{"n_layer": 11, "n_kv_head": 6, "positions": "rope", "rope_fraction": 1.0, "parallel_block": false, "init": "normal", "init_std_o": 0.0, "lr_head": 0.0077, "grad_clip": 2.0, "schedule": "wsd", "doc_mask": true, "dataset": "wikipedia_en"}
MLP neurons of a small language model. Each row is named by its layer, matrix (up: input weights) and neuron, and shows model dimensions 48-303. Each number is 500 + 25 x the weight over its row's rms, rounded and kept within 0 to 999. Numbers have three digits each.
After each neuron's rows, "fires on" lists the tokens most often at its 100 highest values on Wikipedia text that the model never trained on. A number after a token or word is its count.

L7.up1090:504513493527464523515474471469535459508512485495487549490500472557495463482509520497503512529548507518477505518474526480509494503469504493502517509458511497496516478524502518515534552523488556478507562498472512506489488494500469495531486504532527527513468494491484468479493486507543496458502477502505499517540490534479509480495504536477507482499479475488457498472514467531515551530498489557486502518489486448493491535493494452534500501477503515487517516493519484538514490505490528502517512493446518505528504489539466554562517472509523485492495493519481519499520536497490443516497485519474530474539495494491529484524485491472471477526509492493533488471462486530466511478482472500467471535516492491508538503479543452467475489536551515503498526485508516519508509540486508
fires on: " P" 23, " b" 13, " B" 12, " p" 7, " D" 5

L4.up408:480533531511487519464539501493493522498480474537476482533473511548451542516505481507522503517507481507485512472533466496546496486494530514529481503518504524513504468474476515509497525473498508470491470468511509503512471553499478467470498497500519527478496502434547493506508523491480485479504497510505495487460510480468522476531463504516565515537494514481499524530518463530489508508479544479494499457514493543438468502534450510458457498485493462501491533497523506480503493482423471514520471495515508501484441484529481490511508449487504488488519532547504532481503499483496516522500500486522499496487484453457502493492499503498483472507509492515536509518472476547506473494463504512510468510483466472529504521473500512502515530479497496529514478444486515515501471488511557
fires on: "\n" 54, "." 25, " |" 5

L4.up9:507483502496483520526504483506515483533479478510485476532513486524492530529489441471512492467463502473478492476503486513526491486473499509520510507479554454472510462533495509484495511519438469478516546583461524506558487528491564486510487485478477478484478522518485507503473517448553516457499464525508468503481476463527532487500530528530475475522491483495500459493557476476484482462478550495504482480515499536487494465526532525506474474502483497517511500491507484510515517504502511486456537446547515501486517465502479499508461482498472489500490509497516488491508491520436526453481537510498503451479525471512515564509549504510465492473482506499512481503507490477497483514526524479498567517534519473481492526463497490512489495507478478532505499513497503498485486434499492
fires on: " with" 26, " that" 13, " of" 12, "ing" 5, " without" 4

L7.up543:470488510506538474496541497477499476495543466520486533521533520493513496488474489472489513547523491456524489493519507503490507500447468504490535492499488484512510506541488538521484503524493516519535542551539467515461493482490518479528549466540499493525509475470492502485525539497554516479489493526503519458482500485545451508508521513549475485496499486495549519527498485498477511533486457488493486497492474477465483521460522479476513522504499495474509460551491490479475459525520465531519517465490492517495536497477480511465572499510491493487508522501465473462482504506477514516514481504522514539497498470460518537506520442531530486499482542527455504499509474509492557518478464517508502434508476458514525510492507557469488506481494482491479542525478484522519528469492483
fires on: " an" 54, " al" 4, "es" 4

L4.up1449:511460503533452511498483506499501457506500565485470534458478525452504540470495460505490515515541495465483504519488495489520493482467487501501539524500540497470481495533525507489488506546500539520510483491497533515512471489479544480507496500508527470546497477527469533522463497459504494514465490551491459526525484504489482496486541513509513516499535476497506455515501530482513509494513525475520526509518546522503499474501458491471511545494516495525501510483487503531563470497454522488455499526521497504462469509477518479481510508483465509469490538507470533483494511482472538509492450486482521442494547529563465513519485527493530522502492490477510475473533514489467465475492501521512446437475466517509508491483532524493482547493513487493550497547571489514507494495495484
fires on: "==" 30, "\n" 19, " of" 11

L4.up521:530491487519476475521495491532464529490499563503472539523472511551480543511565466494514515518455468515496493493497502490512468522523419504474497490489534503467476513522522478535531489526470509488508479510570521510494464508519476519567476516541477510486539540477473496508496499454486516507534513516564483509498495456488521525515510523500475498502500436492520506492503528486532521503511504463506501524529491503507497472497523489474519483481481480573484516457485519500554460539458470486541534486491485468457530542498499493502523478517485467539477468509485520468524451513494519517498525465483487499472512524497481484479496507505481535542516494457481500471494490490491521472475465517535492508509465475527501505484533472488494534497538468486493504486505480522487497505453433
fires on: "\n" 82, "." 10

L2.up850:523497533465442515496490497473500489513476474508488469481510509494511515522531480499520445524495509518541510523532495499520488529496467476492470522526497498516476510500529475463476475529511560527504480542470517503507516482494520491501511524513520497493474555567479509495504501494534481525524456505538504516483490515520455465508452518495539473575507510458487509515476478513505465494471508442511540506511523485524507505542524489502519565544562479487506531528505506533550493476519504502541499485505467514473486473480505461470515495458480500521515499535492511485469511487524502475504530501511460507501493518502522531504478452459523527445539488462541518514497468504498518479526521500504517537545507510511525486538513493477507525525499513482533480452494481478497517500452479
fires on: "\n" 69, " |" 17, "|" 14

L7.up426:521534500487497467456489550478478490506478511502503515506497478499470494556483499537516491461491515506516435524450503510510541503511470466475506484489509532480551491453463476526455537490530447520518503472486475517468476537552519545489479526495516509474488491503504516472502507500489484520509505520508562481495466505499499533511476543483509498477455501475472506491525486442446547497505489492485445500462500543503449527531497506503505503532513475522484507515505528518509529469524508501483528539528490498521461510542511486501528489506567497461452501473491489535469487504444469514524542547502522501504500485500539491495531488544460465481545469494518472460511480557496528506453507551472497490488501522535502499528509524461462513503508467470484493520489531511474498508519525
fires on: " as" 33, " appointed" 7, " to" 5, " of" 5, ")," 5

L7.up907:491539507475511503498504481492509512492470546511500510560493448474494460505502490434468514482507501500502406540525484512539502524466509490517498491509473511492503513523470465471514518507504480497494496522515472521496507521517490467524505521519515514497507486485542497568536544476508510451524533483497548454519506473491500515511492540494506506477486519523525514501525468515520481494520508467517510517494538518530512510494513463515541531500459487508503470539486488476459478528515485448546464525523473511516490518503498516524462507529508515524538523446515512518505476582483462478503472478479520507450468464469460496477514507477503467522487500522510490484488493472506542501453479477489534493528533483515483484497480538492490507517511473513500487475502524531486508488472479
fires on: " in" 18, " s" 16, " S" 9, "S" 9, " In" 6, " (S" 4

L4.up1374:519499515497497490516482496501512514527508494491509502481493508542498520500505471487531513483512506496469470496457480471537516502516491433494520513501465487493457506485476488519556443506535483514509528504481486492519517498503517441550510464535513517523468526507530491477475555501500519538502456518493483435519499458465514495519496464498479512476552489509526492497470550489514511522527495465458477533471501486512520455468511535482536483501478486483512497503567505460507501500489528499496480490518500475516475481481511502504494495528497538517535487472495538480531489529504531491504520466484470531503513568464546506514509457517473517482496512497487472526519462571502474514480480505497519526458505501491533498445488484485513525470507506565499528516523532517470516511543556
fires on: " |" 41, " " 9, " National" 5

L4.up598:509531532479501477545533494510474466522495509535494462471489502536493515491518450526524532511466481470504532468483504503482509459516539463522548484487523512548530508560453495501491503470523509491503483507510500487531460517548502478522479523500483477517493547479489525490531519459517502462510506466485490500470532471500484484490472510475506482477512472535525519498534490525524491546469493528488541493536493502472476494535456494498537489433501496478498512470531494491469440508497478501531440510502543497514450534504456505466531511504509497498461490540493518485460496497476474513512519514482485505478497496525505477472484524530489532512532479522480471509443519520520451452476510478493542478496514499494497494485509489487504490540513511562516524474466504489544505513535506
fires on: "\n" 56, "." 23

L2.up1263:494520488510534495487475490526485490467477539490499535504468466438531502514526504505546504484460422477495514475533505491479489458522503467509459508530502501515492459503475517472483451517492500499507487515514530526479530510528484464521508476478471502523479512513464515492490482486492495492531495480485505489493477488471516526490459522531488477475521416518461525474505551501520479516488553510524509505513517495531498478501532480504487514509488522494513514483503496510490471476481509498496509496526481486539516486472477496502512546527504517498505508426514515508519503511516530508483467551532518523495523544508484507512516495483570514545538537524476454485489504526461514471482484464470463468509490496477533492501464465499480497505460514530481529525504431483497448488488465
fires on: " in" 17, " October" 11, " In" 8, " April" 7, " March" 6, " November" 6

L4.up1078:539515555516487496520488472506516532514477502512489526465457507559464536501560485480488510547448479503513536484514495479519529512522524513522522555551502513471551545498482504536522492503477514472469483504507514483517461485510537430495467475519515490477526537484479514520518501499497544477486520471529499474488495453516473484508487507456481485508485543469513507514499487489493502537496496466511505501511482504485505483555492473489526467493514463498525493470512545510503493466495485460549489475515534481482463527504491509536495466516479525532511514536482526486427488506501531537559503487484514523481515497490481510477488511504469523484500538529497437529466440498500493504509500489540478545493495491464492511506555522515457534502518526571532497495517505506500485490534454
fires on: "\n" 74, "." 9, " |" 5

L4.up1292:530510507509487501548538495489509497535484527544522544484480516538493523500531487523507539517482466511499513497494511517538517496526521473546494486533477521486525521506480490510494503497516507445466448529508455509496461519541521470510492490506536523485514496490460499502519505466501524467496500475513488491493499461487506502516478505495472512479529489477510510522543478523515512529458502486498505530522485488469464489488471466485542487442527501531522516498509510504528499494451493458551485521491548499488474510494474523521490483509514570517453483552475511542449482485482519515520507486504491503476513495477489467494493493517518490458485525543526412507448475479498453483518496492499476493508488475513469515499527453467511493526534531537530469531510515495480502491526518
fires on: "\n" 44, "." 26, " |" 7, "s." 4

L4.up280:503505479527516482489455506498517458514506499527539470510506478468520491460545491489500521500458503527479489508479506506499473527456492516504452557497508535440533505481515514548498487486529510495494538538480531532495487513472486486477458527493518506507509520503513488497510530498503473494526480492551503516541463475520495467504496529505511525556524447498466549485539507508524530534520528507540511462506526528525514463537551495480521502508525481503481499493502506495462493488500471483509492521494521441521509476513495507499461509519508467475483516524501555468493519522444519486502472472524531524495512488517482525474509531449510527504491553451510539514483550537494497537505522461548577475506524523478494470500538488479507499491489462512473514507538502518485494500464446
fires on: " was" 26, " |" 19, " is" 13, " were" 6, " he" 4, "===" 4

L2.up281:516497495474478487495466421439524469503504469502517542486539511518472485491508480520468543496494478501501523478515515496502522484466457465456496498471518497480506508510542463514509498482484506477465515497517476480486524468493454474471488524509458493511471521494478443503472463475509462503501509524472493495497511532525515505548490531499467513535522499507438507533510497511475491503497501481511498484490495461480524514523493465516469492465493469494509447486513513469517507540450504482498484511491475526455488471535519486553498531470484511472557488520489515513505505531454508567477531507473503489521478508484444450475541490497515486493493472485439451523436486488479480484480496475509483431527457504488484550471485498503521469542480564509492468512496514519518474489548471
fires on: " by" 26, " through" 14, "il" 8, "am" 8, " via" 6, "ib" 6

L4.up532:523498491468503533503495485481479488482501511520482491482490538533459540507502504529480552527506535456497505502472497506507489496517518502526514499510506541462511461489535476522494497482493530464467456462523542528491499496482524493502482484518493490452520533511492504497506455464469499513496504488511499541463478489435500528519508440530536523508504518456508509480559476533538511526533589474494552449513502484459486503548451516499459507504526536487496507475464510523496498466484527483517492477495490490495505485462479472496519510503478483497498510511525493503491482514491490487529521476473495463510504443499448501475517505520507471478506457520503529524475477486491489488497473491514481484499518467497480500442529492473479556504525487516523505524526516497537496480481489
fires on: "\n" 99

L4.up1423:514527538501466528481525523500472519485485497533491486503468484505504517539500450512478498543554496460509499483474444552502448465493532494505485520498489552455458462512475537505512543486494463480500482478528481499495472535535521454494501510501513503510505539453515517490503500446451553498505496496519456474506486475486515517490479469488522495551511486496441520526494479465502510545493519493515494489500489518497496533503457491486501491465499494479496499462480537541509473530511476471496460516526532515464478511484478508486511503525526542489501511500518520461461450503480464537550511482512467515436482506480507540507465539512515486470490521517489470479441456489487508526545520491510472487486516461495483509523526439480522514512482456505519510471507528525519478499538511
fires on: "\n" 95, " |" 4

L2.up541:542477466481495522462477507481512484501533502465501491471501506425505490550483524512482470555466519527487467507485475473527516494525480521509498479523426521487503495514492516510488505474497480530469496528456500474496496488485513495543499530500489517510498526496527440525522519488524472581529508470501517492493468474498479519481477514480548467487495483520491494497488469493523477501504524482450473474492488475519515513478513497496474475542439530526514490494478493520491556536491509487507463528484471512529518500479431510499526524524491547492541504464479493525489514494480453476494476487507521487486517498509508452484475503499491504479536503492495476501465494538504506459507507493465518464529445501499551455523467533543475485503473523492498503511503523516519492488523494
fires on: "s," 32, " there" 20, "," 9, ")," 6, "es," 4

L8.up854:547467482501571511449502531508492481490472493472477473481525502462480499512488519521496507542505470486482500514488516453512481491474463515475481505517442520458519558514477510467520478467501503514471491524510488460467503449484523515494490484487520485482492521501567478514466471497525480498455474485474503487509525473515537517523487526496456549483485542441477479517491491500502508515514508494548463479555516524478487497515500491456500501504466522505511485482504473492465454528529479457509468539525464517486485528486527493505481516481508494481505479447461528511526495506511494503554472518491510533509491488535499486472484518500522485514485531509527493480481537521531544502508510475525554521513486478514481467512520501547501467476502499501526510512529501554505516455512475
fires on: " \"S" 14, "S" 13, "s" 10, " s" 7, " (s" 5, " (S" 5

L2.up309:470510535499491527498537499510443451485547495508510492492497480480483541504506486487541559506487474519497520500479464502514476501517478453505463482520507483489507575538501526480512513509490496453523436468447522517514504494486511511545485500505502460547502521484489511518492562520495502533483488487491528492489498524501489509534489542535507461487477479500485509519453491465479534512494513514486481500469526500492503532488469482497504513479512491479533499508497512524449491475467500493589480501487448481494488500516479505487535497467526507502522484489460479536487518493490556483501520503522494454527508515470509481500500509542503523582507536514489523474500511465485485533519512477481493515517490508483500499443535491464530443494547533519533481453501483505520462538486492
fires on: " and" 19, " &" 19, "s" 13, " to" 7, "ah" 4, "ising" 4

L2.up1338:503491491528534506521552531469505529524511525495516524486499536480530490467475483518475480483447493445519509466510532492498492452510494525521506517564509481526481534498466506469500479486517543518451533463495501503505549493448521520551519543518526478477520499461481522503531494449484477511537469491515504467476493497516520463486498475543515513487525508492497491512485514523508488518525511482503503466476469533527522507446482501471521516468515468466537456507503484499449481484492501479456477520510509495513500481530497479528484488508535503487521472506513455487538511499463491466466505514515510488490521486512539467543512505539508517461480508537527523482468509457472486487461527470509520526473492475498503483481490544495520520457490527523529453493507540499480463493524496
fires on: " in" 21, "ing" 16, " In" 5, " Am" 5, " used" 4

L2.up1530:477520471501469490505507480500504504534491493460515519509517477499513489507518525546501538473521530464481468486491479478530496496488533467489506520501491528472474502492471424536505488534517486505507499490493494527481533500508476474479491488490509585503463457510517512508559516498505507431516479509525503456554471486496511510504494533482474561466547553491499522511442489490489484477528455504487497466494483471470493512520563517509511480567458528499501496527506452508518473508483480520508519470446486496505490503503505518494450487463512485497483542505493456515517512554496480460511529556519513474535491493493508505534511560523492505462504477508449468462462515553488496500498445519548479530472481471511524520462526471523503491524464480526524526502547504507494531504525517
fires on: " of" 29, " |" 25, " in" 24, " on" 10

L2.up1258:490502540447518551506519502437552462489465518486500511546495516495474506514490495507499507538499475495507504504552476510513484534513541438497537486511486504494549508510475513513455512489485547516480511481522512498485498536462454488511526502537532451546475493527518484520497467513552512456497517539516513509528523500499430492432499530505513498494500487455511535535529487517517519535484472520539495513499473463487483504488524536482499524497515548529523495514482484502511493506467498456507524472491494511448522502529558486465484488496506480506498486504468461493442475490505513518481490499513565452531532482498493521501487502519491561515482497478513491513483541488489539458501539515527484516452525500530457464519485543475500496529568452497495502474519528493508515506501510
fires on: "s" 11, "ue" 9, "es" 9, "ins" 9, "ific" 6, "se" 6

L4.up431:523509547503483505516502453461437518533492524545502535487485499508471521512569479481500503511478499515487513479528479527529479483471528482525495513531546505491485466486513540516496460506522523476442451505524477513508480518555526433504460478515529514480530517476491494525509508462518503478513517495497480495453502503505487505500493512474517507522513493497449513524548483494503504520512524500534528510540478509482468544532481508485514446451440504486536483488488534497539488474444506472546503497521490488496487515512493517482513473490527515522488510524475530503464509495519524528532476482516470444470521485487490482494499515514511506516509516553463455500458483493464453500519541509512457482518535501463494505498518480456524534526517518528522471515517521545479496527484512
fires on: "\n" 61, "." 16, " |" 8

L2.up1283:508485487518449498475507500512477501535552484497523499489452447479487526540525482548445459517479516492467489533459522475524507516509483508494477512543478478528560473477497504504493481556522511523471478506485522571520523488525528525466504420525551539475540512508524552525461491471485500465483508469519488568504470485476488502509470528510519475490485511499482520486477485490463471516500477537499498563545501522502481502517502500537511517495496496495454482491487500486527526501487512503502517538477513508481555477521489529502482522548525510522469538519486507491518494504452476495482519518495520489528527492460531539511513514512465465463500512485516498495495481498524478531510522493504492522507507480487493489523476514454462480543486555514474506469536488482512453489513526
fires on: " as" 59, "ac" 7, "ult" 6

L7.up1493:498515534485474447497517456496513474504482469513509515516475464500524495482543464488501523516506463502488530503479500491480525460477493510522483513516468491565483542547446493481473521492484503530530520527518516480474530512505518500480532491497472511489479443543502496503517534435524513427507545504494510470492523470511491549509549525488534481487471481510451502521495486441510500503532493484483514483491460440495515498526517495479550478474489513506462476479537512480461500501472487461495502508511476489517569560505504496497494475527473515512487502466506532459475521486482466516508482511500519514519490522503530506493474484466522467476534522532528527515482498517514521567513500537482524485500498450482494459548509531474520552532480537487462505530528545574492502475527476
fires on: " an" 45, " An" 14, " in" 6, " pre" 6

L7.up334:482529518489514536535524462499452472459464526487525463481474479448518553497503486489510486479539477483505514467464471496506520536532473514527515512524569506498501520526462496482489494474498494559531486497479488495503504477514513535490529479508503500521498524455456524433492466487476500541547506476531502510544515527529483511514501448509492496442510498534472483510495525494513508531489502470483508476482480487541478484464482480475465502465457473464499505465485552506523495460499520513485501494480522498524520481470496512480516523499523531485510486483517490473482471516498478477486537472476529483486461489527492522550483504489528501512489502568493495509486492476509495486485504489517513538503500507529569494511435511496478495510453509517522521505474507519507513522479459
fires on: " C" 36, " In" 16, " re" 7, " and" 4, " (in" 4, " in" 4

L8.up639:478494507489491497432507496525503467488495508540500468554475495495479500479531500487510490478503535475487501504504500463509513490475447475541509501509470567538498513470479484530520477455493465461477492504507522477533525504487509499491495512482473502496438489503545509477472518475487514499516453505506562514528494504514519503540462515482508489528519478492491485498533525490522520516499510505505456508522499473537479528533529465480502484476513488526499454507508521496490480571505506519520553493484547477517475516502509526501501489497472490442444510516497540505466483426478528497532510534517494482513534516466473532478483513526506490521508496521487504533517520494495475535477526488529501488548511554507508490488505495487523496457475484464523517431545501505518489518529516
fires on: " has" 29, " had" 15, " have" 5, " were" 5, " is" 4

L7.up561:478442489531460509477533519500517501466506515537464506489467500500519514528492494507480535501487481506434489527467532520499501501472501494482473499521521503484503497490532502474497555482456523505497456502463499511484483486488497494480511508510476490529466525490503467504511532483502484499568493536454485482542464519513481468507473517443475514500489562511483494449538505570478497519524521500490495494471534502498528498517550504528517503480491479497497492577524501473516490526516521463468482521527468488513566544523501480494540481466496496481513465523499522506506494495470485521527481496505527498506503512508509510466496530507494544516534488516483512491514504511512522492501485509507497488487540522493510487530535511466489489487498493402523487511429513484534537530522461
fires on: " un" 27, " th" 18, " Je" 6, " her" 4

L2.up1058:451543549465478484505478524452501486491469508509476522558517490477463550527493488476461516493489503498469477446526492480501492507538468453506502522513524500484500476518535467478509479504477463514486404503465479456551544509548506484465491462528534547517528519474552496473507509506482528521467456531537482502478503522503452542550497504527502477515519489489488459522468543464526483560459482502529470461525493493505468496509515496512478513547469489493492491506503475495485460481529477481496513491453529498530499487527494480492505522438503476538539534497523492519501514494454496472472504458484528528515526469498457507465523521505490486522470514515488522462482522514483476484474441495533489467518459522477547494481488550508502517498503514476500519475544484519483454538491492
fires on: "o" 14, " as" 14, " served" 13, " won" 13, "ic" 11

L7.up869:493514462468483515423547473506496501514508494502503481531501505501500539464491506453520536515528505510510529489531498515502471497510508437504496481500480500504491492492529540506493534483509525472491467515487483542484509492502495479489521480518507497509510549499500454515514491464525504435461453506544477481505486537508471515470477498516471496536517490486511538489505453515492505472487520502495452528547492526520508507510477479491465476466478499479508517511513521510523522484499499508542486480490537493530533494519492513537469543484542502490488490457516487548543499494488492460465478472521488496483495509481489501468510489497456494536492520520533541464491506445482513488488489496446439491544506528550516537503491473486509499530493495525526497492491536513503456502508547
fires on: " B" 34, " \"S" 16, " \"B" 8, " b" 6, " (s" 6

L8.up682:473494500486505451510462517453476496520456484488499512514458498515473488479460498487507519541496501488517477513500491493492528506473514479495478477490461482497506508509527519504574544499482492498500510495505490476504533492530529483504485501482516499514478478479434495500482508471490468486480501536480500466509510486495512500472472447535524475491510468505496459495508508496526486482506490488488493456513507465471495463496496461523472486441535523517481512485519530411471489503476510486530507460501469485504461512487513502515515468525476519533523496469449492461505461516512495496520493478514449492508508460482481523505501482454456499514519551508503519490531519536522473504482493490455504519500458501540528480479501496471537520496468475559536462484552488514483466485484514
fires on: " " 22, " 2" 14, " Party" 13, " Name" 6, " 3" 5

L8.up395:495525480496507490471513485504511459512495480507524522513510467503484537535543442516514507525529459495529490449565525473550483481470522491510476505479527482513518549497517480532490519511493496436507467528471525511480501536490503505520495514473496509470527479529495493496497455510466530488496529460529522504491517507513489506506483493485506476493497469472487475496493488453530502467491501519478473482520467486536514487551499546548451474511468512499503520517483529474491479537514516469517486505499483505514502581502494534482509520466537529451523480550486454490527470503527524521489495507498506514495454547475452483489531542457502495520485480500440509495480514471475522474507463528520490564532509517521506490542447487539479526523552480529500522446556511503482494508494486
fires on: " (born" 26, " |" 15, " /" 11, " in" 9, " –" 6, " until" 4

L2.up508:479504499498529508450478511466483483523508483529492480499493481447485498526496474519510438517485531480526524519493520531535513478527438483488476508517489506504457524446475516508495483528525523493492440524501490542481529469472493468450496494528489500519486559522530448552518487506513496506476473519503499527530474512492493517478482498577441530472476487494505548493512520533441558445504506504520507493513471477490470492499479484562475508507508495486543492473475537479476529458459495487499536484516438523499537496520544499536471475470504551499505497503495494482502513506549540470495525543512507491469502487480531529487522510485467532464506500499545515511489465515495504561527498524481502511481536478520551463517484532479468534524506533462494505503516543532499505493452523
fires on: " of" 21, "-" 19, " Website:" 7, " |" 7, " as" 6, " the" 5

L7.up64:520479478486505505479513485487560504495508462540486521503515461515494502547488502489445498531542473510552485488486538516504486468506488481546505461510481526499572496515489445500498491526546484464498484532502461469536499458481485531527493496515486542530439507528545459498486501482498496510498479473509473479516520511484472500548494517519482501477535501449505534496542472483510514478521497445535494507550526528487523526494492500469481480514470516512505472505543499493508472481497495470479480536512480507516480485491498485524502482488512502482541513483513493477515482516516499471494503528521502511519512492506504459478507508559485524486462504500510502501502533494521491485494483518469485499465441500474457466523536497432542539503516507497534492475505461508527471497471521
fires on: "-" 16, " Z" 11, "z" 9, " X" 9, "-S" 5

L8.up578:504520506460487531501514571500488463494487451450499501468514462516538440499512496471519466505524466490533503493455536519557479481473508473502546509477519484474485506520455496497492472516509484506521518509498479490511527510507472456527501532520472487508496481513534472478486478518519477462487509513532512471522505519499489562520451517540538483472538518498525489514495510492484508485519450490487453520519515474458497474489533530483496518497498495513520521509510493496504496502488457514457469544499445531526510474536507519437512506521463527526460502515490554473493473512490491496498493515496508519503458513464465466487474487473505502524521574518512473507521499469519513486435518491525516471498526503519530461549472522527518486498490479528500510536481522527495508496523493
fires on: " 189" 14, " 188" 13, " 190" 10, " 179" 7, " 180" 7

L2.up655:498522531463540503534560473486488466512513459492513544517492459501454449520518510525521531499472476512499468511508482488474490484501510494496506552550484483508522553461527499487482448492502475508540484511503500497484463479474458476494517518467522541490508437522449496499532510501482512520545518509504459481522478467475480472480530520440517488495520487505457483443496493487516493504481484514484503481476529489511527517458523505518455492497486505521550544505512503535469490522484477520483476481514482539555454517516519498491511483494474502516499520500507516530506484519550530487519495493501523523478465474483487471457501493538502510554465483519506449477525470452489501520496508515500482543436520507524485509457523528511541441484519515530510493497505506476498501547509537
fires on: " to" 44, "ing" 9, "s" 7, "st" 5

L2.up608:534534510467474499522527535467516522541478495542504528475494536520497533513526476504500487538504485487515557503518475534534501507537528490530492546533462510520486534486498491487497460554504519511430472547486509530494447516503524490487475498501532556507525552493482499508512499449523486444521473527533495513495505519442516492527468532497499514521499494476497511526507476496491483543442508495483536510537486458507479508514529489508512505493522482508533528499500542498546517535498497470545496522510507500494479494471457498476483505472508539518492529548503549494466473536506532485503464489519511505519465516437527533513466482509515509455517527505460461508452472492496495528504496514527487538541517508475460474548524494486445465525494527494519486489508465488529486493513500
fires on: "\n" 76, "." 10, " |" 4

L2.up406:510500464471484530536488489519527497548545483525495506496483482471480499476498533498484494457481514506446509503462567498508534457540494504534523538489499483460521481492517513534470508530505588475494513485527485513470507519512456469543521511528493515515445518496479535487489486525480473531477516501520503527498522498505480470498481473488494490513497470507497530493487498522489510549508515536496486518522499481551492517496488518517510500474483451474499524454491486493513493533524465420441465463519508496477482524456507509486484474512491470526483508489521502559507541477497487494468483553481500496480477514491501483494459503502510506531502514482499513482551513517524513524522486511515505524492497502478548506483529473467504527488491494528474482526475506503542541466535501
fires on: "," 33, "e," 7, "s," 6, "us," 4

L8.up839:475520501509539500527528523453446492492472543487495489522478500528533498523491465515508543504468513518506524542448489491547504503468476481504514467517502428527532485501471496515487477483483502485512460502496485508510483540519512539489504509501499550490510551490535504494508512482521450504467541533539487490540483491473464447490507508483505461493483518474461498470509445555488512468493486496469463505520482503497482531475484515516523469461498510476470463427505518524449478514480482499498525523478500479500530543485483487507466536527497515501535530503521497497443508522505469498504504491506497485504501454459506474485547495467490537495499455480475472505494483498514519553535523507482553552512515503486482511517489513501512553490511498523496510494504481482497489478526510
fires on: " the" 33, "," 10, " as" 6, ");" 6, "|" 5

L4.up865:506506546510483462540512484480488497468545549509466492481510521485458522503532451488497490538485461504485510534522498490525510485530542506500499488540489486488424538522463529511519512500508519502523447494482527501484482474539542441524469503496519475514506478457493480457494508481490538528493472520476528541476487516487502519481457542471494523523473508514467533555514460497488456535510495499525537492525499481487488497457491546523507476501536456501501483475499507486502516462507477484523492523476545519456495499492478486476476547436504500514486490483491500485510504516510493468519473468510508482486566497512473453499501526499485466502483546533489479518501498468484473504508506507531479509489495540492503507458542463513430533523513498561506497502535481489480477498498471
fires on: "\n" 91, " |" 7

L4.up740:505522481493502519555504502446498512499478528525438474492511449507516480450489453510510543500476472506510502475488524538529516474501478502499489453539495463477545508493482536497498506503477558489458526523457462529494507539517523510523489512509507525516490487525490531516486492488508496510525534502530511506495503488484471528493477520542499450481489498559507522487508509472488452484492506509450491504490531472547458506477454518504458526487466482521524512511544519491490498502497528484488568526513501520502477534503521523479503504518485519469498460465516536546542488515486492451487475525528516520497505491528479476520517510528456533494452506495529518464493506518480501504505483454472508515533553511510483517513547474518467460498469480521487569485534477498488457511500490
fires on: " the" 20, " that" 15, " between" 9, " to" 7, " of" 6, " following" 4

L4.up791:482504498482482485506491490516516519523476537487495471518490554488521492486502472497511516564520521487448486494505489525520470508532475497492468505505495532506554457502469471502517471494500552522502520500515483537499524527491563530480525515527524482484523497496519482462501487497479477493478455540512493540480493545494448518517470520495517514489535524514522485506517536478529517563473524527516492466514509483503478465498486491526517497507497499525508497523455454544503449516525517490512505463482506512502500532517500501468510483508481507494511528481527531457450500485523455467478489506498490512487512470478477478502526505495517488496520546517501505460494530500560500523461511462510538512488534530513466477505505568502486493470506572505527513491513533493513472540499504
fires on: " c" 17, " Mac" 13, "ac" 9, "ic" 7, "o" 6, "us" 6

L2.up1008:469552481507471500518535490529462487529497464515504502496513451533480514534505505498518489543481543518470469487487542515521527487520523505525524442496518498502533561487495543534480507469484509491490557543500528504508490475480486529509517523471481480545473511524488552555495518554476540509530528508518516485499477510496478507499506521438501522475489492477502534474492509513488515507514491543471473478512456475542503477484516517482527475489486471531486505499501504519537492557498511531493496472520493502505464495501472542495519476523480518506475436500487478522524512520546550505526525530538448509511498493485506491508486492449492527444465508514489525460517499520456531506529532518509521524469439513521543525498538492511518549513486537522508488523496505513503492518484528
fires on: "," 24, "s," 14, " of" 8, " however," 5, "ime" 4, "es," 4

L4.up692:498525495478477467534543509475503508540502462483477480484466470499527480491460487440527500477504500504532531527522511503459487514495503488543475468524521519475479531479482511484437472508473538510484540526485516485499563520523508534511507493485538503535491511486479514472508485492505499490486471478469519475503523519502483496485497530503513512480501483494483470478498533459505546492463484463476515502486539492483492517516474520466466504529520514486502470477495501549549525520519531490527526555514546540507506507514445493470503516464537493471521526466492526522492511505486520484521499563504528481492487507529504512487501541477473465488459533536524497542506496529506519513487490507487449460515485442472461470467522495512524496535535478524529485505490509502473494536537499
fires on: "ing" 25, " be" 15, "m" 10, " have" 5

L2.up19:487514506475455507516512540488470514500509478532482481485507495457469518483502485435478481487553507489500544506462491518487508519501484514487516473537502490512529581483478486454524531485499499483527479526408486475511503510500525521493515507528496547569486527520480469512494496468520495513523541447508481510491438492500519595454478527538500509481515523524482484502522444462511490493476534532478517510468513461495497499489543508477490478506494507473530454474522520495541502469481454519517487490462496498488522548492487470501556499485466538455471523469481515510508488484501458480525527498507512508470491503508498428517488469491523522528500500526494497548526504544529487514492537499508494505525462520481502494482536462472478477466456520467469510489491514517504503480524515
fires on: "," 19, "es," 8, "s," 7, "e," 7, "ers," 5, "or," 4